config = dict(
    num_hidden_layers=14,
    hidden_size=192,
    num_attention_heads=3,
    num_key_value_heads=3,
    head_dim=64,
    intermediate_size=768,
    vocab_size=4096,
    hidden_act='swiglu',
    norm='layernorm',
    norm_place='pre',
    norm_eps=1e-06,
    positions='alibi',
    qk_norm=False,
    attn_scale=0.125,
    bias='none',
    tie_word_embeddings=True,
    parallel_block=False,
    init='normal',
    init_std_qkv=0.0233,
    init_std_o=0.00441,
    init_std_up=0.0233,
    init_std_down=0.00441,
    optimizer='muon_variant',
    learning_rate=0.00892,
    lr_mult_o=2.0,
    beta1=0.95,
    lr_head=0.00407,
    warmup_steps=200,
    schedule='wsd',
    decay_fraction=0.631,
    decay_shape='linear',
    final_lr_fraction=0.0,
    batch_tokens=16384,
    max_seq_len=512,
    doc_mask=True,
    train_tokens=162500000,
    max_steps=9919,
    dataset='wikipedia_en',
)
MLP neurons of a small language model. Each row is named by its layer, matrix (down: output weights) and neuron, and shows model dimensions 96-191. Each number is 200 + 40 x the weight over its row's rms, rounded and kept within 0 to 999. A neuron's up and down rows have the sign that makes its largest values positive.
A block is one neuron, or neurons of one layer that tend to fire together. After each block is what it responds to, as a language model described it from the Wikipedia text at the highest values.

L9.down0,260,178,190,201,193,183,181,212,182,195,177,233,247,157,179,209,186,152,172,143,188,139,190,231,170,179,202,168,230,225,268,138,206,162,216,196,187,167,233,174,186,217,213,150,140,277,170,202,247,164,212,172,232,246,250,177,197,166,258,162,280,188,201,229,217,199,222,223,147,245,211,136,220,191,310,207,190,229,150,229,182,153,240,116,220,232,183,227,246,141,318,268,222,252,205,162
L9.down9,244,229,308,164,210,187,133,249,187,189,254,228,243,185,192,205,240,242,250,251,123,185,172,210,182,170,240,194,186,268,168,255,224,231,242,196,200,140,191,218,265,208,194,228,197,217,190,171,168,235,184,172,183,179,219,143,247,152,196,250,202,241,226,253,190,205,222,264,147,221,185,134,110,237,226,241,246,156,263,160,217,115,138,207,97,166,226,241,211,238,127,186,202,152,221,224
L9.down22,219,129,191,226,172,151,144,257,167,147,229,180,248,266,219,143,133,247,159,291,152,167,194,228,183,252,173,142,174,242,185,221,159,179,256,208,237,131,222,145,171,225,251,235,216,230,174,142,174,223,236,176,133,233,161,176,240,179,225,159,168,223,155,139,164,199,138,200,111,190,315,240,241,197,238,229,160,236,189,280,197,247,296,214,167,211,270,130,216,218,211,219,231,249,171,251
L9.down111,164,192,153,191,159,215,229,105,193,230,159,194,170,215,223,200,265,253,295,278,155,159,171,236,257,242,284,207,158,207,232,170,157,247,180,206,248,165,241,251,185,237,237,184,214,195,123,180,258,188,168,217,193,223,168,176,200,202,203,163,137,215,219,127,209,143,205,190,144,163,224,166,212,217,205,259,218,238,182,201,287,211,214,214,180,211,180,152,199,162,180,226,186,203,228,277
L9.down172,147,243,214,212,205,145,227,269,145,219,203,241,174,115,183,300,163,196,213,172,194,156,176,185,200,234,221,182,230,265,216,184,190,197,297,252,130,188,254,232,220,188,212,221,168,163,190,159,210,265,213,118,294,192,233,133,182,209,240,196,201,221,187,202,212,167,172,187,221,224,234,148,159,226,161,212,193,155,198,181,154,234,202,183,230,215,215,256,171,192,211,260,222,195,212,200
L9.down175,176,135,256,177,178,135,181,196,207,214,167,256,175,218,172,200,181,189,184,154,215,194,244,185,245,181,201,207,227,255,196,237,245,232,214,194,204,184,189,204,139,141,190,199,151,136,106,194,210,225,211,243,172,272,188,183,181,194,159,248,157,216,183,261,204,165,226,164,168,145,107,198,174,176,226,266,250,139,286,199,249,173,250,194,246,156,178,216,170,204,205,241,168,127,220,256
L9.down209,139,189,213,279,174,231,167,202,216,202,235,168,199,225,217,192,197,223,168,185,214,185,154,216,134,200,155,192,174,219,160,216,268,149,118,179,236,148,245,258,217,252,126,159,167,241,171,155,213,208,256,226,192,241,220,218,69,176,167,281,159,198,197,247,220,133,258,222,270,207,162,230,73,203,237,261,174,181,228,78,208,216,215,235,128,203,199,147,190,211,206,185,184,190,262,191
L9.down240,214,180,185,265,252,166,212,176,251,237,244,229,191,173,145,210,276,198,236,147,221,194,218,222,204,177,160,236,193,216,174,193,103,150,222,185,187,141,185,259,281,195,182,245,179,155,216,179,169,275,195,188,196,243,178,159,258,245,213,161,192,160,172,313,163,254,293,188,180,197,234,179,199,250,207,187,189,244,225,181,198,236,277,172,205,183,143,235,119,224,254,173,117,229,187,134
L9.down249,200,233,158,210,142,169,187,236,166,224,181,207,235,202,197,165,230,199,249,210,207,223,233,130,106,259,230,179,163,133,167,196,198,174,202,205,232,194,167,188,270,203,191,190,239,205,190,214,160,183,166,176,201,231,306,142,176,194,226,210,170,224,154,279,199,200,249,265,221,169,218,134,253,179,180,147,148,249,260,275,211,218,163,157,234,230,192,160,146,228,221,221,189,143,155,196
L9.down298,191,204,151,272,194,219,219,185,114,215,199,189,191,196,167,249,200,191,252,178,234,159,155,261,186,289,209,178,175,208,172,146,101,186,147,182,246,177,231,182,223,252,222,163,282,188,192,250,275,300,192,135,249,141,162,228,207,226,197,169,200,251,188,230,178,158,145,197,158,146,237,163,195,226,188,208,193,217,204,214,202,198,261,199,201,208,144,218,238,236,161,191,230,191,250,247
L9.down329,151,177,191,227,229,187,219,250,133,206,223,148,255,126,223,199,198,127,218,256,179,186,240,313,224,171,228,157,294,262,231,234,213,292,252,214,230,212,199,214,207,229,170,235,209,156,269,252,174,212,192,188,152,175,205,216,190,254,233,150,224,203,152,294,183,217,241,194,224,230,151,180,181,114,200,230,177,186,210,240,147,205,205,163,78,175,201,197,207,206,263,146,189,169,201,190
L9.down337,158,158,209,164,194,222,207,170,226,199,196,209,216,191,222,175,193,169,188,205,236,239,238,148,166,209,189,237,230,257,182,232,235,160,289,171,259,200,201,222,281,201,208,92,214,217,204,208,231,175,142,232,92,287,175,170,184,164,103,250,284,205,214,221,141,202,217,273,181,236,242,294,247,115,170,205,146,168,233,196,194,263,216,212,193,159,175,190,289,285,172,176,242,208,170,209
L9.down352,280,161,204,219,256,178,207,258,188,97,211,245,190,168,227,198,190,174,122,193,123,185,178,204,192,193,200,187,240,127,209,182,217,187,213,152,244,218,165,117,227,214,155,277,176,173,240,178,254,244,192,241,174,251,277,183,170,197,177,186,179,185,177,282,165,218,290,248,270,179,195,299,251,257,209,182,260,210,226,240,199,204,220,229,193,190,167,275,164,113,226,244,111,221,205,168
L9.down489,182,152,207,269,165,155,251,120,254,155,211,238,212,173,213,199,200,136,208,203,183,179,190,199,159,194,219,216,226,161,248,225,142,214,224,252,196,168,153,180,220,197,204,197,129,212,179,207,200,154,197,289,210,157,204,182,250,197,175,171,169,205,188,219,214,206,187,134,200,205,277,162,197,242,206,206,188,157,258,185,214,237,239,244,160,222,165,247,252,219,264,210,223,121,267,196
L9.down611,159,238,241,282,228,188,193,167,181,192,213,188,199,165,238,211,197,174,139,153,154,181,231,139,254,192,173,190,166,208,220,162,262,137,209,233,129,256,168,125,187,242,76,278,171,206,203,122,181,201,201,228,188,219,223,277,177,166,164,204,170,210,199,200,290,243,194,174,139,207,206,193,143,171,193,190,197,218,192,271,264,235,192,185,237,170,219,271,254,227,171,265,268,135,196,117
L9.down752,230,154,253,186,176,204,228,230,233,196,213,228,175,139,227,200,149,148,216,203,184,223,145,133,71,196,201,220,265,179,229,188,173,270,225,189,182,267,203,164,212,204,164,193,200,216,154,216,228,188,197,228,185,189,235,244,260,263,136,229,233,198,142,207,174,238,206,153,184,202,195,279,143,256,170,268,264,163,231,222,182,203,166,153,175,188,230,265,213,155,167,178,193,239,293,250
Closing == or === of wiki section headings, and final periods or quotes ending a paragraph before a line break, e.g. ==Career==, "Spin".

L8.down87,193,232,205,164,223,231,159,219,235,256,246,221,260,209,175,218,265,249,206,194,163,274,254,167,148,180,152,248,170,190,179,177,241,207,206,241,257,162,186,159,158,222,254,221,160,159,168,291,115,284,209,199,185,213,200,260,157,201,194,154,263,190,179,115,186,196,188,179,202,233,207,216,265,211,165,229,228,197,205,223,152,184,183,138,265,208,129,204,237,244,170,197,192,177,181,193
L8.down177,131,143,115,214,190,198,212,220,221,244,176,190,195,184,203,191,225,243,232,192,229,246,178,151,198,194,188,170,141,213,123,257,197,160,106,205,223,222,116,208,214,159,245,179,183,255,211,179,152,263,198,174,272,135,175,164,217,166,167,213,275,199,201,199,224,162,204,180,167,154,227,355,233,251,200,212,188,126,201,212,158,213,169,169,214,256,229,229,248,193,165,216,207,175,226,125
L8.down256,202,140,170,203,210,186,214,215,193,228,205,220,227,196,206,199,179,248,244,193,218,200,175,189,199,183,196,207,188,198,260,159,211,165,177,193,224,267,165,74,163,164,249,208,193,256,252,222,185,259,259,234,237,186,270,233,211,132,172,190,232,249,214,131,175,264,155,193,267,105,196,238,220,256,175,210,139,176,240,169,144,233,206,118,198,215,116,204,201,203,185,164,205,269,165,148
L8.down633,162,112,198,271,218,115,193,199,224,167,239,152,181,208,268,195,167,186,217,150,193,191,214,161,228,146,136,149,131,147,246,156,227,105,162,266,217,252,179,164,172,122,202,217,165,202,255,261,178,142,249,136,179,159,193,218,209,262,209,167,156,251,145,258,189,208,208,230,159,148,222,246,135,259,229,243,242,213,189,236,247,181,144,209,256,229,187,211,273,222,183,225,230,191,213,185
A lone S or s token as the first piece of a word split apart, such as S|ophia, s|exual, S|ri Lanka; occasionally other fragments like f, 202, Sc.

L9.down10,209,177,205,152,248,212,202,194,207,170,151,222,256,196,226,170,103,205,183,185,234,209,197,228,227,206,137,170,185,262,263,218,200,205,230,153,247,170,258,218,168,220,235,202,162,220,91,285,239,150,167,140,156,155,218,189,210,217,188,135,251,221,171,209,201,202,142,125,216,184,170,226,208,208,164,223,256,227,225,161,204,157,222,176,141,237,226,198,186,191,145,153,295,243,218,170
L9.down75,152,146,239,278,163,199,204,151,238,269,213,217,158,117,224,217,230,224,145,220,209,187,265,121,163,195,211,159,199,237,216,183,126,190,230,220,208,260,247,200,155,258,283,275,164,204,206,246,164,247,245,233,202,150,128,293,236,198,188,165,234,144,155,157,222,184,233,271,253,153,167,201,112,211,231,181,212,162,211,212,170,177,189,220,209,187,174,237,249,157,151,168,187,191,176,201
L9.down117,278,226,228,211,153,222,274,275,233,197,190,154,235,101,187,222,154,203,236,154,137,273,137,173,236,196,262,235,200,220,129,272,174,216,237,182,190,175,218,150,182,215,238,182,238,191,134,179,187,205,269,209,295,236,183,179,254,186,278,149,194,122,142,173,211,187,261,150,183,155,220,236,205,137,217,125,107,196,273,225,220,215,225,127,182,272,173,183,168,276,175,195,261,152,209,235
L9.down234,286,207,176,194,221,225,197,207,211,246,156,226,168,153,129,224,161,202,193,169,216,184,198,177,190,229,116,149,206,222,191,193,193,315,153,226,208,211,219,171,217,174,189,195,234,226,244,171,220,188,161,211,201,144,167,154,181,104,216,186,300,169,211,241,149,246,234,170,192,258,199,236,150,257,164,214,278,205,185,134,201,231,217,196,195,147,210,232,231,222,210,191,220,225,213,160
L9.down238,142,200,193,187,173,175,218,152,214,168,198,183,230,237,172,285,181,231,186,160,218,123,219,224,249,247,191,206,176,159,247,202,240,141,234,187,201,201,169,251,260,142,299,119,269,209,271,182,190,240,186,146,151,209,229,194,215,181,217,227,178,176,108,242,187,166,228,172,170,287,209,226,273,182,143,196,246,257,267,175,178,155,200,157,152,117,251,195,211,137,197,207,251,269,236,234
L9.down303,160,145,226,211,182,248,140,230,144,221,167,188,155,152,149,251,208,207,209,217,182,255,248,227,204,160,227,148,259,187,148,193,131,169,176,195,211,262,178,272,158,222,202,151,125,283,226,145,234,249,245,216,171,149,215,203,195,150,239,121,171,231,205,179,222,183,165,157,286,160,208,278,200,175,179,186,223,130,134,263,165,172,185,193,182,186,219,202,181,183,249,230,177,114,223,192
L9.down505,228,183,183,231,189,95,220,151,163,202,216,229,172,208,214,161,204,216,184,196,197,197,241,161,219,212,126,228,212,167,147,260,235,87,127,263,205,190,132,178,227,189,177,214,168,242,160,217,180,236,166,190,194,203,230,194,216,242,204,151,277,226,169,182,198,251,118,315,226,160,247,140,229,206,161,210,170,175,244,203,218,201,225,183,232,129,233,199,189,174,205,130,201,231,271,211
L9.down538,205,206,254,241,198,127,208,162,207,116,245,130,230,150,211,202,213,173,179,161,166,207,240,217,172,221,186,208,194,187,180,217,207,186,193,174,176,252,256,295,188,123,197,176,229,196,250,178,139,190,145,230,225,180,208,197,270,199,209,216,214,271,183,206,173,204,206,186,152,128,198,213,241,131,220,84,212,250,185,183,164,163,213,195,175,229,164,185,215,171,128,243,219,141,192,124
L9.down539,96,247,189,223,195,182,209,154,240,277,238,169,213,187,239,196,170,228,249,269,122,249,165,163,200,147,240,209,237,218,183,267,195,208,172,134,213,154,199,108,180,242,215,281,132,234,192,141,122,272,242,193,194,250,172,219,204,173,239,136,219,213,162,204,170,192,189,252,213,200,226,270,212,210,238,243,162,165,178,166,149,224,166,147,208,228,182,248,182,163,199,141,165,221,155,250
L9.down541,120,144,210,201,150,241,183,256,239,236,218,198,183,215,165,191,228,215,264,199,169,261,224,184,131,144,219,182,207,235,129,188,232,155,217,236,225,188,167,169,215,206,246,214,184,188,194,317,194,330,247,217,155,136,161,218,145,191,226,243,212,135,229,133,204,191,227,180,171,247,206,204,175,218,118,232,230,203,251,167,154,134,140,119,242,235,148,195,278,276,187,193,181,158,231,170
L9.down576,221,233,147,225,144,213,227,201,222,176,159,114,202,139,292,203,207,170,165,198,225,140,208,215,97,151,201,201,171,272,161,179,181,198,188,273,148,169,262,193,252,222,176,168,197,293,180,201,207,259,185,177,228,187,209,215,241,257,203,196,211,261,175,144,177,183,205,164,113,166,142,256,153,212,270,241,149,215,188,205,225,232,170,125,184,171,273,136,141,211,220,242,210,148,209,222
L9.down579,168,226,187,194,205,222,154,204,171,261,333,195,293,190,229,212,211,106,163,211,183,209,284,149,173,227,177,162,259,165,111,134,126,174,258,186,253,188,145,220,215,230,155,146,198,203,213,96,150,253,186,155,217,170,163,199,247,191,221,158,263,174,164,195,202,160,140,161,188,138,230,206,218,173,218,173,133,249,222,158,207,176,176,252,256,227,241,185,152,238,223,219,193,136,234,213
L9.down598,176,159,205,82,159,100,177,190,200,229,237,201,156,266,224,197,137,214,183,168,168,211,209,193,209,188,158,211,225,218,188,186,149,213,215,228,240,214,245,195,291,220,118,148,222,245,258,189,153,239,217,231,180,176,197,134,245,201,187,269,246,210,251,197,183,222,176,199,165,224,172,171,187,262,225,103,252,192,202,212,160,188,227,179,245,187,134,246,169,199,219,171,225,119,196,216
L9.down648,200,186,197,209,241,199,152,236,263,128,210,188,217,216,199,138,155,139,215,130,244,220,136,123,229,196,165,206,183,211,145,151,240,130,199,187,216,198,286,167,184,196,177,208,269,213,254,198,203,195,201,251,216,172,152,221,223,215,257,168,185,144,232,110,178,260,214,162,174,193,249,225,210,147,232,145,153,187,185,242,218,176,204,198,264,162,262,222,139,184,148,181,167,213,210,167
L9.down731,188,217,188,184,174,207,167,163,182,242,222,176,217,240,218,265,231,149,278,191,126,194,125,233,177,273,200,193,245,249,252,184,141,191,172,173,207,189,259,209,261,297,302,220,188,160,120,193,139,192,231,152,229,197,237,219,244,164,153,179,179,100,256,183,224,158,245,221,180,246,196,187,233,213,186,221,217,231,208,180,283,312,202,241,189,148,106,207,185,179,247,196,193,176,216,136
L9.down763,172,253,217,212,146,187,153,119,217,219,237,179,177,183,276,183,167,155,193,278,203,185,247,195,201,250,249,179,244,141,248,242,152,147,222,289,151,233,200,235,189,189,212,286,195,144,229,224,188,243,204,208,219,252,218,259,230,164,210,251,201,253,211,211,144,247,217,201,206,233,211,146,159,244,205,194,239,165,127,180,229,160,189,172,261,159,161,207,202,172,196,136,252,182,248,160
Mainly the hyphen after the Arabic article al in names (al-Malki, al-Sham); also word-initial s/S/Sh pieces (sweetened, selected, Shimshon) and foreign name parts like de, Alte.

L9.down66,239,172,173,256,159,179,156,189,237,193,175,175,206,199,129,222,173,197,148,197,180,221,268,210,327,199,168,190,200,204,145,255,209,250,79,191,235,149,144,211,215,159,208,251,154,206,195,155,224,232,260,192,198,191,221,253,207,196,209,200,174,297,142,183,231,137,207,201,232,260,237,161,285,188,213,188,184,164,208,162,206,237,266,188,205,197,279,92,191,191,276,196,206,188,220,216
L9.down103,147,152,200,158,188,201,226,168,147,224,148,230,158,188,171,187,211,292,183,273,183,203,226,230,156,277,209,159,211,186,167,248,243,219,236,186,233,196,74,256,156,163,195,116,272,194,164,243,220,208,233,207,279,226,260,180,175,192,281,225,164,238,177,206,171,207,226,231,172,156,183,237,245,204,238,234,189,195,127,156,245,178,186,232,221,226,163,289,269,203,195,212,229,262,136,219
L9.down112,223,197,166,252,209,194,153,231,214,225,175,229,210,124,198,199,244,160,163,224,171,275,219,242,135,199,133,191,242,236,280,245,217,244,195,209,261,220,268,188,243,187,218,163,216,168,193,248,282,181,184,141,183,194,232,247,184,249,232,228,116,170,185,169,237,161,198,195,174,125,215,225,252,251,133,196,197,166,136,161,210,230,224,198,191,207,160,201,206,290,193,206,182,200,205,243
L9.down116,237,204,182,236,124,180,227,213,184,260,139,180,212,184,243,176,192,249,252,140,115,180,210,173,154,169,148,168,227,135,234,173,142,141,238,203,216,257,234,216,169,210,179,174,290,161,191,276,178,259,201,166,240,208,211,225,217,235,269,139,187,197,194,210,232,193,229,205,215,184,174,164,204,213,221,142,258,164,223,173,177,206,235,222,241,240,258,211,219,126,231,155,198,205,174,217
L9.down127,255,84,69,263,239,223,154,204,175,95,225,225,199,177,226,191,227,215,214,196,207,186,178,227,190,149,274,208,248,135,204,156,205,229,192,138,223,218,281,165,214,201,201,257,179,155,168,226,251,234,215,251,174,184,227,144,200,183,222,227,158,163,273,117,213,204,165,159,169,162,208,160,144,213,236,201,192,209,300,263,188,174,246,117,117,256,248,245,181,258,211,209,185,221,239,195
L9.down212,200,259,243,191,230,218,162,207,175,152,265,177,249,141,237,208,255,225,223,244,192,148,184,199,189,218,213,232,193,166,237,216,243,193,121,198,211,176,178,168,167,216,214,162,170,200,211,231,237,264,159,195,171,202,234,133,167,272,250,196,216,169,236,244,98,304,211,172,210,218,166,341,195,162,138,200,167,190,222,114,232,211,196,169,137,246,200,256,161,243,234,145,186,216,164,240
L9.down239,248,260,198,194,154,257,242,178,235,247,162,154,243,220,243,213,266,207,185,213,236,234,228,219,105,157,205,231,281,166,92,207,123,292,217,177,230,244,252,209,213,269,149,218,177,152,233,124,235,203,155,236,156,160,257,188,173,245,201,283,197,220,132,205,134,241,197,222,179,147,155,218,237,174,211,231,220,262,132,168,181,179,124,204,158,152,219,235,227,225,249,147,187,157,196,160
L9.down280,194,262,221,201,193,255,209,148,134,177,187,205,173,185,240,222,201,144,224,226,232,210,225,175,245,144,246,190,143,193,267,163,172,164,135,273,233,210,231,213,133,127,184,144,195,181,140,144,244,205,255,209,193,208,134,186,208,216,257,181,147,270,235,243,204,178,216,131,137,166,242,184,255,213,221,200,97,219,245,203,165,151,197,179,196,205,162,190,190,212,236,273,206,228,160,169
L9.down332,184,143,221,257,173,180,130,241,155,248,207,259,260,204,260,189,254,209,178,138,203,220,177,162,177,167,192,229,171,152,289,214,247,138,235,185,111,222,212,143,215,235,248,179,214,164,178,223,218,195,165,236,249,208,171,237,137,239,224,219,188,154,197,181,221,185,159,160,156,242,226,184,183,228,210,132,188,172,235,217,215,274,207,153,145,169,254,196,205,249,208,154,232,267,297,165
L9.down385,208,202,318,189,122,182,174,248,123,166,198,205,206,201,134,244,221,245,222,226,189,189,213,171,169,215,217,174,207,226,207,128,215,214,193,252,212,204,238,151,218,212,261,207,263,207,219,235,179,220,263,133,200,249,184,183,225,249,171,212,145,126,191,208,267,162,263,183,195,258,191,152,182,180,267,277,234,116,221,119,170,177,167,131,177,163,221,249,199,164,212,199,234,149,257,148
L9.down395,153,203,266,160,170,206,184,181,168,181,198,230,212,239,204,299,145,241,169,220,184,217,186,227,225,142,179,258,307,172,177,173,140,255,224,214,214,205,248,225,236,152,225,218,198,175,277,196,146,189,171,149,236,200,171,241,185,222,202,124,189,163,154,237,207,153,209,208,161,228,219,259,179,236,202,181,186,158,221,214,149,262,226,216,249,245,188,165,161,173,167,188,212,248,278,194
L9.down470,246,161,190,269,194,216,231,104,186,194,182,213,179,257,139,187,141,206,254,248,124,270,209,235,136,254,233,188,226,247,136,214,220,260,266,212,196,183,198,207,189,170,206,170,251,210,183,153,217,264,170,186,157,204,217,159,240,184,241,153,270,155,258,249,183,164,211,210,202,153,257,189,171,171,259,223,197,155,195,197,233,151,211,167,215,180,181,252,241,219,201,230,198,179,207,266
L9.down516,200,245,259,218,233,245,189,153,261,244,202,176,195,210,132,180,239,230,143,241,224,146,269,152,163,185,217,156,165,209,159,173,147,202,152,182,160,230,189,222,235,222,250,216,161,153,129,178,204,169,187,166,168,160,262,283,231,234,184,251,186,169,189,146,191,152,116,182,227,228,233,248,145,197,243,124,186,276,252,224,262,207,199,196,220,232,157,157,124,197,165,231,154,169,249,190
L9.down573,241,211,252,235,155,197,180,239,198,180,225,205,172,173,188,220,192,211,210,200,211,194,248,291,214,221,237,250,205,177,250,239,138,160,151,211,194,150,214,162,239,210,147,140,167,206,192,220,176,226,163,166,173,192,198,142,172,210,222,216,172,249,249,144,203,206,162,214,101,151,106,138,264,272,206,184,250,248,178,225,167,142,224,214,190,240,202,241,208,134,156,149,192,244,223,233
L9.down613,205,243,176,249,278,154,164,214,193,199,261,284,216,147,124,230,251,217,157,204,249,187,204,191,228,226,213,137,181,193,201,156,177,210,176,127,211,160,172,185,220,250,176,168,242,137,226,186,166,199,153,179,217,172,208,237,267,185,239,239,204,189,218,272,179,253,214,248,173,223,185,179,205,192,223,251,230,114,228,168,205,189,244,185,176,204,161,254,220,167,202,110,254,175,155,171
L9.down643,275,186,251,148,197,194,201,196,179,249,242,266,152,149,219,266,244,224,155,110,203,186,246,161,185,252,235,187,173,266,228,168,189,190,169,185,163,158,246,204,226,254,191,224,222,244,137,214,223,259,157,109,155,189,237,205,205,231,222,244,257,240,237,154,170,252,186,174,259,226,124,168,182,190,122,252,192,267,153,231,184,239,204,228,167,180,258,232,202,185,158,274,231,193,255,156
Coordinating conjunctions, mostly "and" (also "or", "&", commas), joining two names, nouns or adjectives, e.g. experimental and theoretical, Gobbo and Sly.

L10.down536,187,212,232,176,206,234,200,187,274,217,225,152,257,160,269,180,246,226,226,233,192,169,237,176,208,152,202,225,162,159,118,257,164,221,262,173,207,189,143,163,237,163,266,223,169,245,167,251,206,237,152,221,228,119,209,180,159,207,182,134,233,211,202,154,221,222,131,201,170,192,229,243,187,194,214,229,251,197,185,173,178,154,230,129,215,186,157,210,219,172,102,225,226,163,190,170
Single-letter "s"/"S" split off at the start of a word, as in s|ay, s|ound, S|omme, S|ep, often after "the" or a table bar.

L8.down101,154,203,181,227,154,216,274,238,163,166,144,163,181,196,268,206,198,158,114,228,207,244,220,196,162,143,194,171,214,209,197,188,236,220,199,209,185,321,228,175,246,194,217,183,228,202,251,170,210,200,174,218,250,187,184,272,206,241,267,175,146,231,140,180,237,219,203,189,219,188,190,211,191,202,274,180,279,210,237,213,200,168,197,175,198,178,253,124,211,266,181,181,99,240,302,126
L8.down159,216,188,164,210,181,201,263,125,174,175,265,239,171,216,220,246,253,193,221,186,136,185,167,204,195,182,168,249,209,246,245,218,148,238,183,241,211,235,227,167,194,201,252,219,226,168,249,152,187,201,221,225,250,245,170,152,242,274,213,244,229,231,168,203,205,201,205,211,194,182,151,200,249,130,166,264,207,146,231,291,156,155,184,139,160,192,177,225,289,202,173,170,179,223,241,162
L8.down214,170,165,149,235,189,225,204,235,147,101,101,209,188,185,178,242,251,230,242,169,185,191,256,266,194,221,131,274,134,240,192,217,170,209,100,220,155,193,178,145,157,166,232,201,153,224,130,223,197,180,244,105,259,145,184,168,194,236,249,192,167,261,231,238,186,177,204,234,215,140,190,262,206,218,213,259,184,326,218,212,178,229,212,215,98,180,185,230,250,206,260,239,179,162,224,195
L8.down434,199,158,147,232,199,182,193,134,182,221,202,219,206,221,248,169,262,239,273,197,235,250,202,339,183,200,203,194,203,193,142,178,198,225,190,190,162,189,212,215,191,202,189,258,241,141,211,198,250,204,178,231,262,202,206,166,179,227,183,194,238,186,138,211,168,220,139,210,216,165,123,226,150,204,237,209,179,211,215,174,191,193,215,152,178,225,220,215,204,232,262,217,228,138,197,268
The words and or or joining nouns or phrases, often inside proper names and titles, e.g. Transport, Local Government and the Regions; Fuel and Energy.

L10.down308,111,134,190,264,185,209,198,278,158,217,240,193,220,145,144,192,150,229,151,228,265,240,240,222,245,220,211,187,217,239,216,171,106,229,273,284,275,171,251,240,275,189,206,217,196,133,219,124,224,172,141,174,277,153,216,145,220,138,142,269,267,196,185,222,236,197,218,227,108,152,261,192,198,223,175,195,167,235,228,244,155,168,240,147,167,214,175,181,226,207,272,244,180,166,229,271
Closing == or === of Wikipedia section headings (History==, Career==), sentence-final periods before a line break, and decimal points inside numbers such as 21.8%.

L8.down109,205,178,192,224,158,207,220,205,234,215,145,136,242,182,169,284,241,116,120,256,185,196,179,162,225,171,171,260,205,159,278,202,157,295,177,250,123,181,300,178,137,226,269,172,232,139,245,186,230,200,137,265,193,190,117,175,175,148,195,196,145,237,248,152,127,217,238,162,178,143,261,181,184,159,264,245,249,211,258,224,208,198,209,209,157,174,195,227,185,217,171,220,215,175,200,267
L8.down274,203,207,221,288,241,148,173,190,204,181,205,150,241,161,165,232,216,232,277,243,273,211,156,171,216,229,221,141,216,127,200,182,183,155,260,218,236,210,176,145,204,189,113,191,214,217,230,269,180,164,161,235,235,223,198,254,172,270,227,152,155,173,261,219,279,231,183,228,188,173,286,205,209,185,215,190,184,263,208,260,211,230,183,166,167,188,179,89,264,197,208,245,200,192,220,213
L8.down465,180,161,213,211,263,245,173,207,153,170,215,189,123,212,179,260,180,203,207,204,165,168,136,196,171,189,262,229,261,200,140,123,231,188,200,204,212,231,213,250,274,148,188,221,209,227,255,220,231,217,253,161,195,194,246,173,198,81,151,176,163,206,185,157,244,210,181,236,172,198,220,237,217,236,143,157,186,227,232,228,195,217,194,207,188,169,202,165,285,205,188,231,200,198,170,235
L8.down650,191,190,188,261,233,219,224,233,219,117,175,197,267,189,221,246,211,179,239,296,283,233,214,246,217,238,250,307,172,161,226,137,211,121,233,231,229,228,222,161,143,212,194,182,201,216,263,198,216,132,163,262,213,222,196,152,165,129,143,181,182,211,201,163,161,273,176,238,198,209,249,140,119,189,175,197,195,186,189,207,196,180,263,175,193,157,250,158,212,179,190,268,162,186,221,228
Closing == or === markers ending Wikipedia section headings such as ==Career==, ===Kansas===, and sometimes the period that ends a paragraph.